config.yaml
head_dim: 64
norm_eps: 1e-06
init: "normal"
init_std_qkv: 0.0199
optimizer: "muon"
train_tokens: 672500000
MLP neurons of a small language model. Each row is named by its layer, matrix (gate and up: input weights) and neuron, and shows model dimensions 149-244. Each number is 128 + 32 x the weight over its row's rms, rounded and kept within 0 to 255. Numbers have three digits each. A neuron's up and down rows have the sign that makes its largest values positive.
A block is one neuron, or neurons of one layer that tend to fire together. Before each block is what it responds to, as a language model described it from the Wikipedia text at the highest values.

Degree and quantity words opening a phrase, like completely, heavily, heavy, big, all, many; also first word-pieces of names or compounds in tables, like All-Star, Red Line, Jerry.
L4.gate1174:099104116101106118144158158082171129212129141098134073165109160171133141114156093129137122093109160172114114129134105102092131122126163121190112162143138159172128167091162103154170118152042091142125104170175043136138154104172162142045137160122092150178139103156100159129112179112155156151
L4.up1174:096139163116129108115142154115148131130149107109126112199087189132095099187047131131167199059135110119076096223169105097124185132108181157196118152085086107218118124157158138119123133145119063076119126119118098161107095182115121118115128145173108181131140098172113094129127173174142156158

Early word pieces of proper names and titles in tables and lists, often just after a capital initial, e.g. P-les-iops, P-ris-cilla, Cl-os-est.
L4.gate641:156088119112123142109114137067192089108109126081135126102165139103131126121106135140095095140135148144155169124115149169124189097106166157107105106109195150108149090133120091141070123073154100178157095175115107106158096135149135140139117211101145169122178127113132140074159187118088110128
L4.up641:140127097149078116126172113121167144137148148157087123129150101117110173104084160117078098125127161082109103045086132175087091092217161131110172127166145153151143166129124147165060172139163151121126103144139148135103154148149139090170143082138140101133118137111120140098118123169156145099

Quantity words opening a noun phrase, especially sentence-initial Most, plus all, several, number words (four, six) and percent signs in tables.
L8.gate3:094124127182064061127204141090171092113087134157131118158105172099172131097090120112132115176105159113134148096122108105106148087095102081165073117143120094137144157145106146155165129123115118134092082116127149124109088141127110064148155115127139087143097097140100110106166107108149119197
L8.up3:097108205165123090122119099126099068094119181108141171088118139120110114126112116131124143125106162182117152115106123181185098111066111080195112132109148075090141090102115096166134146125121103093149119115094135104085164117107130100184118110141106153177102112141109154143105155111172083184
L8.gate198:118129129126120079111186129138143148159102125119103115132070105104104094164107155155132111156171127078194133120157125092133175143164091146115160121151115113062117118115138150149051093139095139187124155191096134124166141096118126083129137085131107095104111141175121184148159200121145060178
L8.up198:139160150120198141165169155109058160129165164095135160091159088136181125111109129195132084137121021142128132223086119173152127157154092143120116105096152092085108188172146123112114164076059095151155167113150189140109199078122133168102168106121129083164108085130099124142098165149152112081
L8.gate1137:107117143149140121116115137088164111151200157096173123116169118141154188090167116068078128135139104118109178120131139140152105158137088118141091112186137109184082138064211089150116152080145091093125073080128123181159132148126147135181133184167131160097124096121139133099088189130104104103
L8.up1137:112148166171083127084152124158114121101087120100101130152145138139144156175113126144118054144135143154134192087138167109089127177105141131111132139145172096162125131087153121078137126120113095107142114147129210144140130110132177176159136083103092122136118135129091079128058174084153110117
L8.gate1143:129139132113182104138163139118113114102079152111127162166121122141175138183148115151178134110127136121155103077122084160193161173138147128145141126131099126110105087127134119048155058120049143093099159113135153114097166170103110147145139172119121195151096208157139204105092184113127096175
L8.up1143:168089121100117111153107149091189119152157138113129127167113062087157115128096184167122119142131131113128151124152170077144166104096110112095157100146181111058116148105153089093171131120171111131082105107144055219137101150121119174103142158119095098059087191149140165042154135138133207143

Nouns naming a period or stage, mainly "Season" as a table column header or in "the following season", also year, level, round.
L4.gate109:080109143136097157155104081076109156190144131134134120081037126208102149157116106128154192121150113108152136129123136136157106098111106161094184093134126130173121131132149121117104141097097089090110138090139127118083164084104138104136106133139088155136188140088134100140121111058143125094
L4.up109:140148146067106130132157128053088149112101112180117142123095137153117139138096113140155177069067114117130157163119094090151147123110161113158097106154148117082173133145092131158087111126082159156105132083150148132100171119141131151094134142129121129107152127117075128142153146068140179097

Two groups: quantity words opening a noun phrase (some, many, certain, %), and mid-word pieces of proper names in lists or tables (Kitts, Kessler, Dalsbruk).
L3.gate150:169160124157080125120127147142140154154065161115089147174131154204148152133080116162133095142133119123148093137093135128141166204076078136174109067096112082164159066103149121104173132136207216163105164152156125247109122055129167139122130159170160156116096117224109109091096108154104131143
L3.up150:193146159187131130152182150094139159136133098121086165194101081166100142170104151135160155116091120104074165105120121117123107161051097147164125174102096084112136131133104109131164127101082156177119126140123076160107136103080109057116165117134142223106097114129167223151043075213124091122
L3.gate203:109111174111150068117147162137161143123091167170161102087059160137120080123109075104173121167134081130131106146099155130154145155128172085096097155146165127172161089082134113150126112127118099135104105126138179128126150139160158063161191116090122107117169094153145146091156160124139099180
L3.up203:151107168151191100096158092151110128137101151141154122104118172088171171147106180137041169165148112157152160131122199123167141144124179172159138096103133008130173147104168132075180154090121139126160132141162074110121114161166136123088096126140122123125097121097119148072156165182157147132
L3.gate260:126181155156151099166227122148121167118127133142084131138150131128096146110123105104153178144157203114218127176108103128139129110129115036139142154088099151129148096089103113091144124152078074092098124087148132127051147173101167109146104128144174113107122118124131098159095150149116166156
L3.up260:101167177095157084105134160151095157154228087131069169137148133138134157118136189137176158119177110101137183154139156087122174130161063160132065099170081096156172133119043117124149159166183103105147164091113217128107100154126152129138138113134176174152110161085097079136093124106158130154
L3.gate904:148140149124152135119129167093097170123169103119085122136130172179113122165096131150123127097122164138221162166149083115176113139165154209130144137081081135100111151122096119131167175174106112085130087068149101172165143090084150128118093131129187094177148130139149148149152165106113156155
L3.up904:129211127150073122133106117151093133152171099110104127045131122182101170105112113182123173145159159110141135143202106158165110204139122173118142112161093141085146086109101118095174174182098105157144149056134179095156103215080120189124137181057178169137127186128098123157149199185083164120

Opening ==, === or ==== markup that starts a new section heading after a paragraph break, e.g. ==History==, ====2012-13 season====; weakly some mid-sentence words like dropping, leading.
L3.gate425:112158157134121138112132095157106147146118154092111142111154079079152154150183134163159120171148175098100183177084181134164186143173088146150169118129161156164110109136188084172113088148143193131103188136088128122161098129135084099162065108062110151140135124182135087120123151161169066102
L3.up425:143159152092141129146142099151075174200129158096109119190133072103161150124148107151142233108146129131104199065163173151155165162155141136120142142111201174130108123148120100189109117140121165144147163155083074138194135108125098113181119120121101101129132184115135096133116142148152107112
L3.gate559:106071073165151106148148137098105126093078173122205174217110113129106118115165143154101166098139094159111173138113155171146130120158095130126085133113166108125125170141131076217084134164119141098164119109146133196158126092152154130108102084154122114097140091154117117123168131105117113187
L3.up559:081173116130114133129144125153097127126119169132157152140114123089103163115097132070148114142156175179130086119133170166143169106175163108145095052162047132098094108125045108179119122153089154134096100168124121134108152113139089137105123101105093143147154116117119128120160125137126113134
L3.gate812:136131123144050102156137128123061129069175111151104179169082189083118144198104071088085189161128162058119129137133053163076141136125144102120174156115134155173095132119119162168158106127148120126164139120120138127163111135113122146179122121141134081122140121146188167135090132137166146135
L3.up812:137117144112136064099105105136146146109103129124134205129113187081139120157069097150155166130142151116112142111110104174093107197151194136120184204124107121164111144119157132121103116129159163165189135108091106192173080176115092139139165114113154173079070151139201098226097130137145106150
L3.gate995:076133123115103139131117152042071126141094169083110137169150117145177134081113080153138145113172128102099093204132169176164181144121168123094145164141117080090165093096141063130115127103145149170141176206117140144128162161087137203094153151130110114124097097162124174146137122115118082101
L3.up995:099121115101098137113158134092098084153123164139107070119172163044142145081090103081116118166201090161061045151092120189124129128138089085097136139151116153146176126096118068126116147143135115124133167150117146133112124141110090124102155170096155113144135137113093139172086065065081075105

Comma-bearing punctuation tokens ending an entry in match or stat lists, like ', after goal minutes, pen.), or )(, in tennis scores; weaker on name pieces and table cells.
L3.gate148:157118130178100166109148105147065137194138129108143127112203053156168104129107116136147182157134093151095100109155084103070127102122105155120135130076085123180153120085061121149081162122113128190084098079043158146146118161137171119089073171102145077173118097144091076142126134139185142118
L3.up148:132107092130093144094158155204127131183157095141175078171159078136147123137134113101112156107134136141065135076132075146100128108136125175155159132120098120157138098091097102182122136111162160127053169083102116181153094151130180145098099115167103127169123149121121127100102165171096098201
L3.gate246:102131113155094102075095117144136112160116117133099153046157162175081149122125079104169097129184134204173130100148138123138158083086063110076131092123150077096136173128138105146151076108085115097103169100141095149152112109111109137066160154154139182126109153157038136133128132133070125095
L3.up246:146116042104145164090166165105107078150124099075130072064151125100167159109133112188182142124122133162072170118131135153091149089132195132084094023106072112183136076156150120145138120075118119105153077117151136173092180119135129157103161116129130128146152104161139118191144133125157123138
L3.gate274:175143127071125121078139158106045181087097141138092116161115087152176156147110163135115079122177124166192139162168124114114160117110154075117117122114114105120131113113175169127128106114194113159204105165121108187117102179120112141172124196145154070208095149145100147133116154141142187125
L3.up274:166105118152169096133130130140154230130112155092116101088162085154183129129143115159152173078086166113160156130155097153059177103129168157120108120088108124118119175150136086196147129194154146111168113136104126140069113147149159212072141088101176124172082131116137144121151163153130122100
L3.gate322:130128100112056153160126129090092151151096160109131101126144122125142112110131111102182102133139141112118162125117162119145139110108135136103140153089114078145143124135230122090077156150147172174138052137127122117154130176161131107065159103138152102130151136111151050114159103119134118172
L3.up322:164138153172083151130104149126125144162154084153107166129134121160161067121160142123178162155107123150090173075120167098158133143119136106091186120160135101125099118174148171135136146129173166155104136118087098094183082160109115097097092170111158140103087139073102098155149137164134081143

Opening capital-letter piece of the first word after a heading or line break, often D (Dravida, Deshu, Depending), plus some mid-sentence of, to, in.
L8.gate243:090135062085190090137126125100165098156099147100131114165113111092123109084144095085131084149160093087131113177139138151130166142071135115083176104115141161098104087043106077106170102095120114099140144136084185102068119153110170085123135137131154115167159133123106135158122078140109152113
L8.up243:131106181166168090090126159144126191111088153113104121115171135127118170157137132165158135108119090113181143120085185095161178123146115150138097119152194116144108139103061137157152128158141107114103137170152119097136132139137140172115094173087147134145080105193091199134083136128149101159
L8.gate916:183185152127064110153115133132130082132156158177153064143074129086085105169130171105148130073117105112144172117115141152080143158103159122117064113134120206165171174022144098142084135144067104095161138129068125141155125146124080110143172116121111141122084156099168165163076112131139094075
L8.up916:117096086135164185161124120135081128198116094123076135151084075118081130151172135092110117134177134068138130086157182151166149089051105159186163121104131144168090095141082101155165146132151115124169096124143120125097138172097184142153140112056125157125144143128177154119139101148139104076
L8.gate1083:089080130157098103174091100139089103136129150107180126075140116148152155141080122113152101181106091132146159134099194175113162158107142122187095147100114172151109165158085096142122164153108145182159096104146129099137107167066158173177120139199141118112083168097132143138163147154088123159
L8.up1083:148123144125149148138139082178161107148120127189152135052128128118132179120100092132120118109191132097119125159099114101143105101097145108144100155134151114152100101097133117128140189127105126202161100134136154128130069112065137132160103212088190179102116121167175155164066131105117100137
L8.gate1210:135123113137159117087129176167100107129125146146077116117112113129114186141073140077152151134110067138095097150119107093079097126095124112090103155123127119190174147121144110090146189168078119098133077130097138075100082147175204201145114060133097145177149142113090157133140123161143089085
L8.up1210:086176162109127164171133099117099179118061144104160110145146142144155156214144121181090108104072003081076163152078155163172185136109137132062137108148105089164076133121056067098131148102171122086197106147143107175145079163138113123126141136084150157130146094146096127193178118094150117156

Nouns that label time periods or categories, mostly season, series, year, episode, as table headers, section titles or after "the".
L3.gate406:051139115091144089129111039072123099138113127110074233186156154090128099105096124110085157127117130138153124129176089073139173143150118092066131154139129133105141157159116114163085105114138135129152096195097137137120107166167158136144121127155123145106126141133142094134106171127143128127
L3.up406:120124098137132163087071099098080170070149096088112126107136104136111097147181145119090142081101118126168085130177112081076054122116069146153125087141140175113106127114125138101116144115191100137093096113148208100172124102134178112118097114149121152079151161131069123204145119131176182068
L3.gate699:107153141123100085090165079153110151091113188096177132131074126175158099115146155095151140103138135120154090160154097161134169146130118119222175199090120091137100123088086202092137153110147099122140099076112103154163181104116104113148145197161113135101048110095149142098086127120182114127
L3.up699:131110142090107140075176087061106088141058071159116142099147135112144150159111106098164095113106144173101119184133136092097201173109164131175120222117160107103180152134113122108083106165158196097124124102084094161136137168123153146135105136130124147129164138072080133134131179114129178154
L3.gate850:117119119135130132125139072092092090125108132115147147137122156123108107145183122079126138133124156168113147144059129146095139156132121125170150094068113101113135161124092117122094081148127078127098135119134063168082115083117114147119142159105110162094182127126167074178082200122062109096
L3.up850:166097167069107114163093136174140142111119115177100154106158155106105139197161170111108112132115117148105075166151081150099138127145125119149114161079132071068138117110136124170162128175180127112091091098108103127139105079188135158115076083099102178144168121084132123102110131155106113158
L3.gate1166:107150147112115118135112167086108067127163126123101094147094126116142108104109136106089200047127109097154154138117159139050130107135154087113074131100125121117139088073087044155074108180128170151137167089129176122090141087197102121129098106068110117091154110109161190145029086106181082101
L3.up1166:138159146114088164102119120166103120158076142122144078046080104125118127073145148122146096150109100183136126117147146107078146099173137068188086007134135153093157093142096118146122155150139138162134136083062129164069118082123125096153117164100111109082122080130119149154075087120170101095

First three-digit piece of a year (201, 202, 196) starting a line, heading or season range, as in 2012–13 and ==1962==.
L8.gate58:155090112184146124129117109199117115134115078184131132120141167150154155109112135037108128125066147165191082126132149092137136108154085102098124127158169160103094101106117099073201202146090066144074096125170158125088160103138195160135136101161151115139183126137124099087117142140139188078
L8.up58:129164120138153139130096084086160152182082153127099080203095142224129119155093115131169139122121123121137166131168171094122103107088111109070066135137096144122158164147077098146084057109150162106144073169106152151164199155158104115203153123174135150116120114174068144160095148143145127170
L8.gate289:075068139112146096103144129123140135156093155127150130200133110108114124146099132078108139133121137167140118142073110148153149130086073153133189193093147142163122093107178182174124131184116108117090138125107104152088160160147209120112156109122129164098110091116170101098138148110153121127
L8.up289:132111147136165105085136162136087103077126147147179144119110093106094172128099092092143113115136082130134153126086169095172130116162134130060110089095081098161116116106154229079068119122141148108141145115113112133152125153118186186137193068108088136080151181104168143141116121103167189134
L8.gate604:168165147195138177187126147093131114126090120058075128181141088159139132144133106094135099144160094123143100152163117146132166167139159162100120110148106157088065142148118134118100115063150071157133100157097128114116154128107143168084148117091121139161109180163145108135108159182171142126
L8.up604:157152111087092123150148128145121120098091140162075126120133114093097152158117143134149167150080108136109127139143089117161140147165146151115127107170061088126113128144101071141123112155135153140078098134142158080133230112094086130142104057154099167190098122060143101176146080119161164108
L8.gate702:103177100128136116040059131113117139118121141128177112125104097141097143062077092161075162121095129134124159124138124100079086144151039138142122127061141134140144168199143143108114157099117135129118111111127170078103122157138100174152111182090144118143099122105138157151128129123147116100
L8.up702:158124092150144145120074076102084138160097111115133078130119146159098110133056099137089112103150052136148148098112126095081077140172112118134133150054120131112135149117102109081118168067160145173066045073146150095084121164131115192092099157161088127177146177088170201115092154113162114088

Single capital or short first-letter pieces that begin a split word, mostly names or abbreviations in tables and credit lists, e.g. N(ishiwaki), L(ōc), O(con), Un(known).
L3.gate27:131117096083169139133177139159137127177139129167214152083147127144124143117140098069134095158129118152150081106106087167149101117146115106143118169077146174159151142168057086120108115144100088148144103186117134098149123157088181123100142118127129071124058116090152156153099119168112093122
L3.up27:148148159184111130124125105077120130138107124094110135141167086130103115096110136108132166094143068189157183159159187095089107120149109103093126114164097131106126146111144146172142145142134252153151116103082147062115117093212136121193116050135120196154146132076146195172095091088128096091
L3.gate367:130118122137147138101132101104158137132134143113070127087167136147157113127139121109118140082129148141157132153174126103114116156195157088100123099167138097215079171106095187146125144097136180129140085155160155144109186131153100069114115163117087080059112174123169182148149118103199149108
L3.up367:135123151091152149101104101159126126151173140165118104117156157110149156204135152103093137133082143113158112133173141090169109120084117144094172132144109092167122127046120127120135112144115150088165096132087113094111160097161103093150100165115168149102120163053109162078163120084167136094
L3.gate450:111133130139114145099127117133161138085180103130125117102123119139118186100122090126185150117152161131137128176154128175148133151085140125132136121123094094199063098106092181124129145154098061130123124150142146112175087140174163081183133156127158124100076147148068186176097156170074176087
L3.up450:133150192129100123118142140074183076119139112157154135112172164121091133099102144103117151164112102156117084146093107085168121135137096099038135121155125111138137121153158140071087077164091178129126132099139166139102160165130160063113134111072139095094168149078103163113135176186183161119
L3.gate973:136156148137125144088130151082156126190128138084175150066151108162078140127158212143075162137104149149153078119112177130100149141104111155109098135170149142146106128126144112145086149125155133154081165123128104150133131147174140153085115188147157107105096118114124153144084150131157079113
L3.up973:144134119081195121177098177102131137087095125157116158109142128137149117089147180160175126156114155108141088161192147149163172132189086161141149133148162092198152112140078182134102102060158156159134091101128126133176071143082108141133104100153057099103135103141116148127165115086107164159

Second word pieces of proper names split after a capital initial, e.g. G-res-ham, C-amer-oon, Gu-of-eng, Z-ed-ong, G-ober-t; also some stray function words like "to" and "of".
L8.gate281:103138110149123158103167108092124101151120128162127080097147109190147156140088111137106139108092157165149102127096115123072153087107196142154155137181117132110129160112127105135108110088110129086130148154109108139161062126076088095076185174159151131152132125085040103113156110196155061138
L8.up281:150128133077145165172162127113173106147114126135142140146153171100138066174138178098151184124148119147114089130087196106114138148085185120110101069175120128096119065100099099090090133100147123092179112154166062085099151139046116167132095176185111119071129106159091091159141082171092194102
L8.gate284:151117123117129070120144060168137197093163124132159043170154128109171150177133162244159076116155143139115109129157132151125117121109146064117083088117135117106147048071159114095154151117165139069124136131063176144143089150172128154147141124136152099136160152149117095121123157116140168090
L8.up284:117115106130134101068124119164097131101157110105079085176085142193105131131130183131089130150094161125144158114148080177157058157083112147110136093124125152154046091080185134150125185159148113121107117139114125130124140111143132157082110155152107120109109109132151121110126112119133141161
L8.gate536:129155172067140126110157100121160117144122112152119164148191102132101132100130141124138120143081087124119173147134075069133131125151136112091171051129143122132152127094102069160077152114121200115048155153141124122179131154187098139093113165129192097119157145101116096112182080092107124103
L8.up536:156121113047168102157097147140096124190180156121154152191111176108094128155148124142113109136114120099127118147222065189137111104109078180121130123112169119118097118136089176148093162082132122136092146194088062083109119083103102136140088077076138136158168119087124148133124117131149167096
L8.gate1177:110105149135172158144148094131143143102095168133084154131175109156148114117097162194138108101134167161136131128167131144153195121168111094146099161086170083173092119099057118089105105127079171109096128131115076134093032098110098136103131105095098161097105151124051129077195110109141159166
L8.up1177:156102103137146118170125129155125069072120101134101113113158112139160111159068145136134074132073132154144150147139102177131093139114069108154071123146159150189157092096117124080176109197111107105067159130128131157172159108122147125068129122106159145135133122136091206210117119082144116126

Opening subword pieces of split words, mostly "cl" (clustered, clone, climates, clamps, clapped), also "ol"/"Pol" (premolars, Polverino), plus "Length" table headers and "one of".
L4.gate50:130034049117114143104153200088114097144109139165179111120131142128185167119168184142094130169111121102164162139110131134137166136134140098071164120105131169084071121126146149187120138136123145135112086168159117120139144099201122096169121106092180164150074130136139104136111115116104104229
L4.up50:152149149112163120113116128193101145112134141081155166116110124095166111137136186146178103108107095063084163185160163131126177173126139137159159102174075158104105113110113172146135171125155075158130102138091187122099126137162114174145106129121160127118116112114094182111076182054107160161

Word pieces right after a capital first letter in proper names, mostly names and places such as G-res-ham, P-les-iops, K-arri.
L3.gate181:164119112120154072185130098123169099053112174146147155109151163127157082121069114158110149163099138214179125182080097045172138154122114173118129114083113081109093154143155189100097052122183107135122102096167069082147187151168175143029171164119098173090160138127147117143119104128121074062
L3.up181:150131155077134058194080117099176114122149116157102161117157151105143108162100158101152177169090151213161154137099102073134165131108085146154122094117105156142099098141092113149103116123169088182142133109164127094141141130107091124066135132050067124123107120180138131110119105102128123079
L3.gate647:086073103111122088121191137126091155131135217148106137115091132150115173103073173163123096123162112099133139115074124109100126117168179157091159148104145115132090098099147098111174072118072129057068138120096138122099072176097177161144104077172176117173119128094186118162099129133100148122
L3.up647:085153141079107169100157111109148068125172092161110125159111174106106094139097184127110052149119137111053083123126141128109106141130155169161122133138096142129058156165123114132125160148115127113112118157146188094115127086135130169136026047102100104129123073111110111152189141075141134113
L3.gate1026:155165149154157138117121059103178103060163126111168127164120154163079095139105117157084126131128068140183120146139061156101108147125145145126143190113165112135186076140057091146136110096143107088087143117130113148105180159103110150102142178111142165113123143150140140095136166163098048118
L3.up1026:071128124106141081104144048131171119087085148080145176045134166085084137131078111084099084129104137115127182138128106142192145187207097180162117099133113134109140147147136100125144126145119121115087113156103117058098113111151154155064134121087127122070079096102110137154169058046104144063
L3.gate1145:093093132125141096077159142188109080068108128149140135119191115119089133122123098160110087121114147090145118148103176131161138106176073121072142084084105104164171100105102082154149118083133153159137139137103137079078047170111132161171112142083104157172146114163152122113136084138136092095
L3.up1145:167100059137098129129124122114155116096168133157145146185126116100127102101106133114101122118049168123128148098155149134024166164155137112118130122128198107160137105180140114144118122081110074105165116125119079165171141120128139103116109127078146120120138126118128134195152124124139155127

Words or punctuation that start a list of examples or named items: especially, such as, including, except for, and commas or pipes between names in box scores and infoboxes.
L8.gate595:132144135131109145132130139159157089202092072119115126123084121171095160169142109151141101079163100157092119175133135116125108186122125154155198121166134103096151163107091073117189194110137089101096145150150124126167128095124072134114017123174187103092064109169143128203133137122132093118
L8.up595:136173122070178166147115164118068139095096076094128117136100115175123108140132079109118122072082160147101090123126180121079108112177146149162081099139089140087116146123165167117171148115168140072127122088130097121090118083128118103122136160115102147103098121098110145175090031175156198055
L8.gate892:103120113165151172132153078165143112172114177162206087122195093154151146209156093076126081053136140080088121085149137191162062087077111154157112150131128127161097061092143087158111060122169104189117199132105129113072149141141102088128119125152105101122076118083100149191091106166146179092
L8.up892:126078074139205121099076122168093149211161128175105116130160146162119103157163037074150112121109112097114105119190116120122052209122125084124100173179085084126155145163090120130134113118161107159106136136053161106088055149096142157106077126169152110125081092131169130136105156117132170127
L8.gate1070:075123166142045140168174140137140123071147133141145121090140107152109118117094038058118093109129135177171148180174126115162188146124152087151097107137126114110147169179117125148122116165126117179179116154138119072117116167145132202145167112148172154089136206090139143115130135203156128152
L8.up1070:126089138129191053135110178117119135155139138121151130131129114173181135176151149148118124131143148176136139122129104170105141129096138138159100130150096135133135111096155130133166156149153079194079169115078156141103185154087222097095121129094112119165138135097087183077109166124139103082
L8.gate1113:093129108133152169136124069132147162158103189153176151107139154195120105146168106116108107133118076161143138100167110193141088189094131076151115147149107096105079147158153152070074131112193096102108085137198121157061084097129107118138104157103167127139132147154142193142134077125118073088
L8.up1113:063113131159041087162138133136094154123125198151123162103119140128161113147080080175174119133120094155188116106139169140070139139154149141103198179135110116134136118147175138069129126111145146148172106140080127097071139128054137146103191132105164126154120145130126207110114108082143115111

Opening == or === of Wikipedia section headings after a paragraph break, such as ==Career==; also the first piece of a split word, like re-, Ex-, Comp-.
L4.gate694:154165101129068198154162143160136112154147118155083179084120169180170126208093103089167133137125174168147097206114168161127164104162062157099107171134133103160098145112077065146114167124068123159137096128166161147124142155073141197150070133095124129155123152160103072190131145063093130134
L4.up694:112151149147079144169076144074104130103134162114099191127141191108105141167139196162078138183068093129083116127121140152140129149101056121098123074151136182130058107107163102149170126145111123096156199161116177091156116145151152158124085105140149089090094200105103078199081151093112114075

First three-digit piece of a four-digit year, mostly 190, 198 and 200, before the final digit, as in dates, film lists and table cells.
L4.gate235:168165134088147110141070117111104147109084144131128163124130098080113141091133106137111117119124148173150122090170143175137181128065133130108140116129136174149136093196157126111137136170108137078072108142114137088064113151194092105095113082131087098078131131127138107137107109109166112085
L4.up235:160126093082162108126157136115112128108117085101045114101119139183167113144098109127180121090089136133152166140139106121118104087155136074133126079121135121132072097038113171139199102109096099149108131151106155078156111113100140142100146143086135095114171162137109191150116126153166135104

Nouns naming a time span or phase, mostly "season" in sports biographies after "the", "regular" or "first", also round, year, stint, age.
L8.gate112:092126120147103141112089124140187165154178147065118113159146136124126083090171079147140103133196101135182100094141095201128108127095095135146096155101131162117134174098159102146136102157123061115122140173173142186087105096157159123067135083122132155120163119100160143144067155130106057174
L8.up112:103135154148147111131141136150121130136101096099105140143160116171139138147197149130066167103129113155126062092121071135140118062107120157040080228118112155126185174080170114109137144193109114135094111095187141160133129091142124140151094141139168122145133194079091133104078197145121147181
L8.gate304:123200140157097193114133169106167064118106161088159118108146118157129099139139106094081132058131054168149096109122131078114169086111161088130111110130126140158126123138116101115175122135102103134099095200103109193090108164101109192105058151117189125116152127102096062171086139107163113131
L8.up304:133113134132130120100124153149106120127160184132123142113133135143140144155153129120085086146119094077099134099149150122150115082154144109140132189154119127189148119157106067178066201143133130160069122115093157142130107127132133172174154101104133103120158153105047102192106153058109130125
L8.gate393:188064142088066125150162120130105095134164126122154128076126132157159130154116148116177142115182152078099069130124108157137086117131069107074127183112158120137134138105114146097099118185154133124103104112080130143179117089160122158163129104183135177082106159141122108105086107079116106136
L8.up393:171107117085125097119135121128106086098112139130156118137139129169073160121153166083136124129100124085064103075047109158118153104192110123083136155146101073162062141074066118095089110140116163122091140127146142127116101144129122172161130134132085155137114157162099151170078099152066091175
L8.gate428:114172147106120119171134086072179101113159136193098132111143169047082114163144201063147151119187163114083131182109109221098143152134160155169071091207178117101143082110094080148112114181158145128135117087160124153146072069106151106156135115123117141091179177100113131122094098172140055139
L8.up428:137106105110102152104124097100163118226127099105115117114133113075145211141065127107122141179152066145168099143162129141167136192136160109169120074156121168108130058163129163094143121168136063143108163107120137134166148157120145103135094028119075114089135188123096181138123138191153091150

First three digits of years like 192|5 or 187|8, plus history words such as historical, War (World War), Queen, King, and regnal numerals.
L3.gate196:119101131155138126133116105107103163057101183067103095089108089104174128104047119149134134150109159162094144142192154102118136095173127135152110146198126156098169116141170123178174207081136066136171122171170118084149062161176205157108139135179098122097109031142152124109164161211123176072
L3.up196:129083117136117078124141152120108111135138088070108127210131136163163113105159136132094152114110133174146111171108057120089143142120103130175105159175149147168134128054104121167142211108102047159128135150106071070062088125170118138089114138151113110122163134118160148120197079145141150187
L3.gate451:080123143137080152106143126158143107085108105119121081148124131035144100107191159130161101171096164179139163112118123164109108114163081170143087116172144152158136040137090190086160062122123183077121147065149136120092180152083171156148106110175056103157071158120118147125078114152131126090
L3.up451:124109153120143139151110175132117148133143123136130104115143113124132137104126131217112103152088142122127141172135133138156048121062138157098081160126092126124136091120148188160116157151120161117145099092129082110120170129079167128105144061106148132102134189132111126100074160128103128136
L3.gate624:138183135132131123145082157077120141149109144147092152117126192128117186107129190145081171148109091201166074138127069145144154124150100109109110078184152172146125083079127126115142110123089101176142051143101169047078106116095134125089165105106132094089135121100095126168081137132158146089
L3.up624:146194109140154073163132082083109129100085168167126072183107132115167148098110081126139176173172105169125154169154146152162108099156125128083119126178152115194111125144073151140152162098089175161155157104098183092112118159150127118114124103136112139114174133096121168186150154100158153047
L3.gate748:143043115084117119130098086150148165127123122065083158158126150138075085099135193144215163121132187120153119131207076128061198153172105132156189169144092153202115096127107135098117117137071082171116135141107124164141106157173140150174096138156156079120133198154118115149144163173084173120
L3.up748:154115142171131173127079130166082151157142067123099110071157115060077090093098109115014159132158114135116166115158145142135116064181151127116165079104089126116109131132102147194122049099108143095140177157114101126101082179070139125166119099105134126123143141159178132144102060093108088126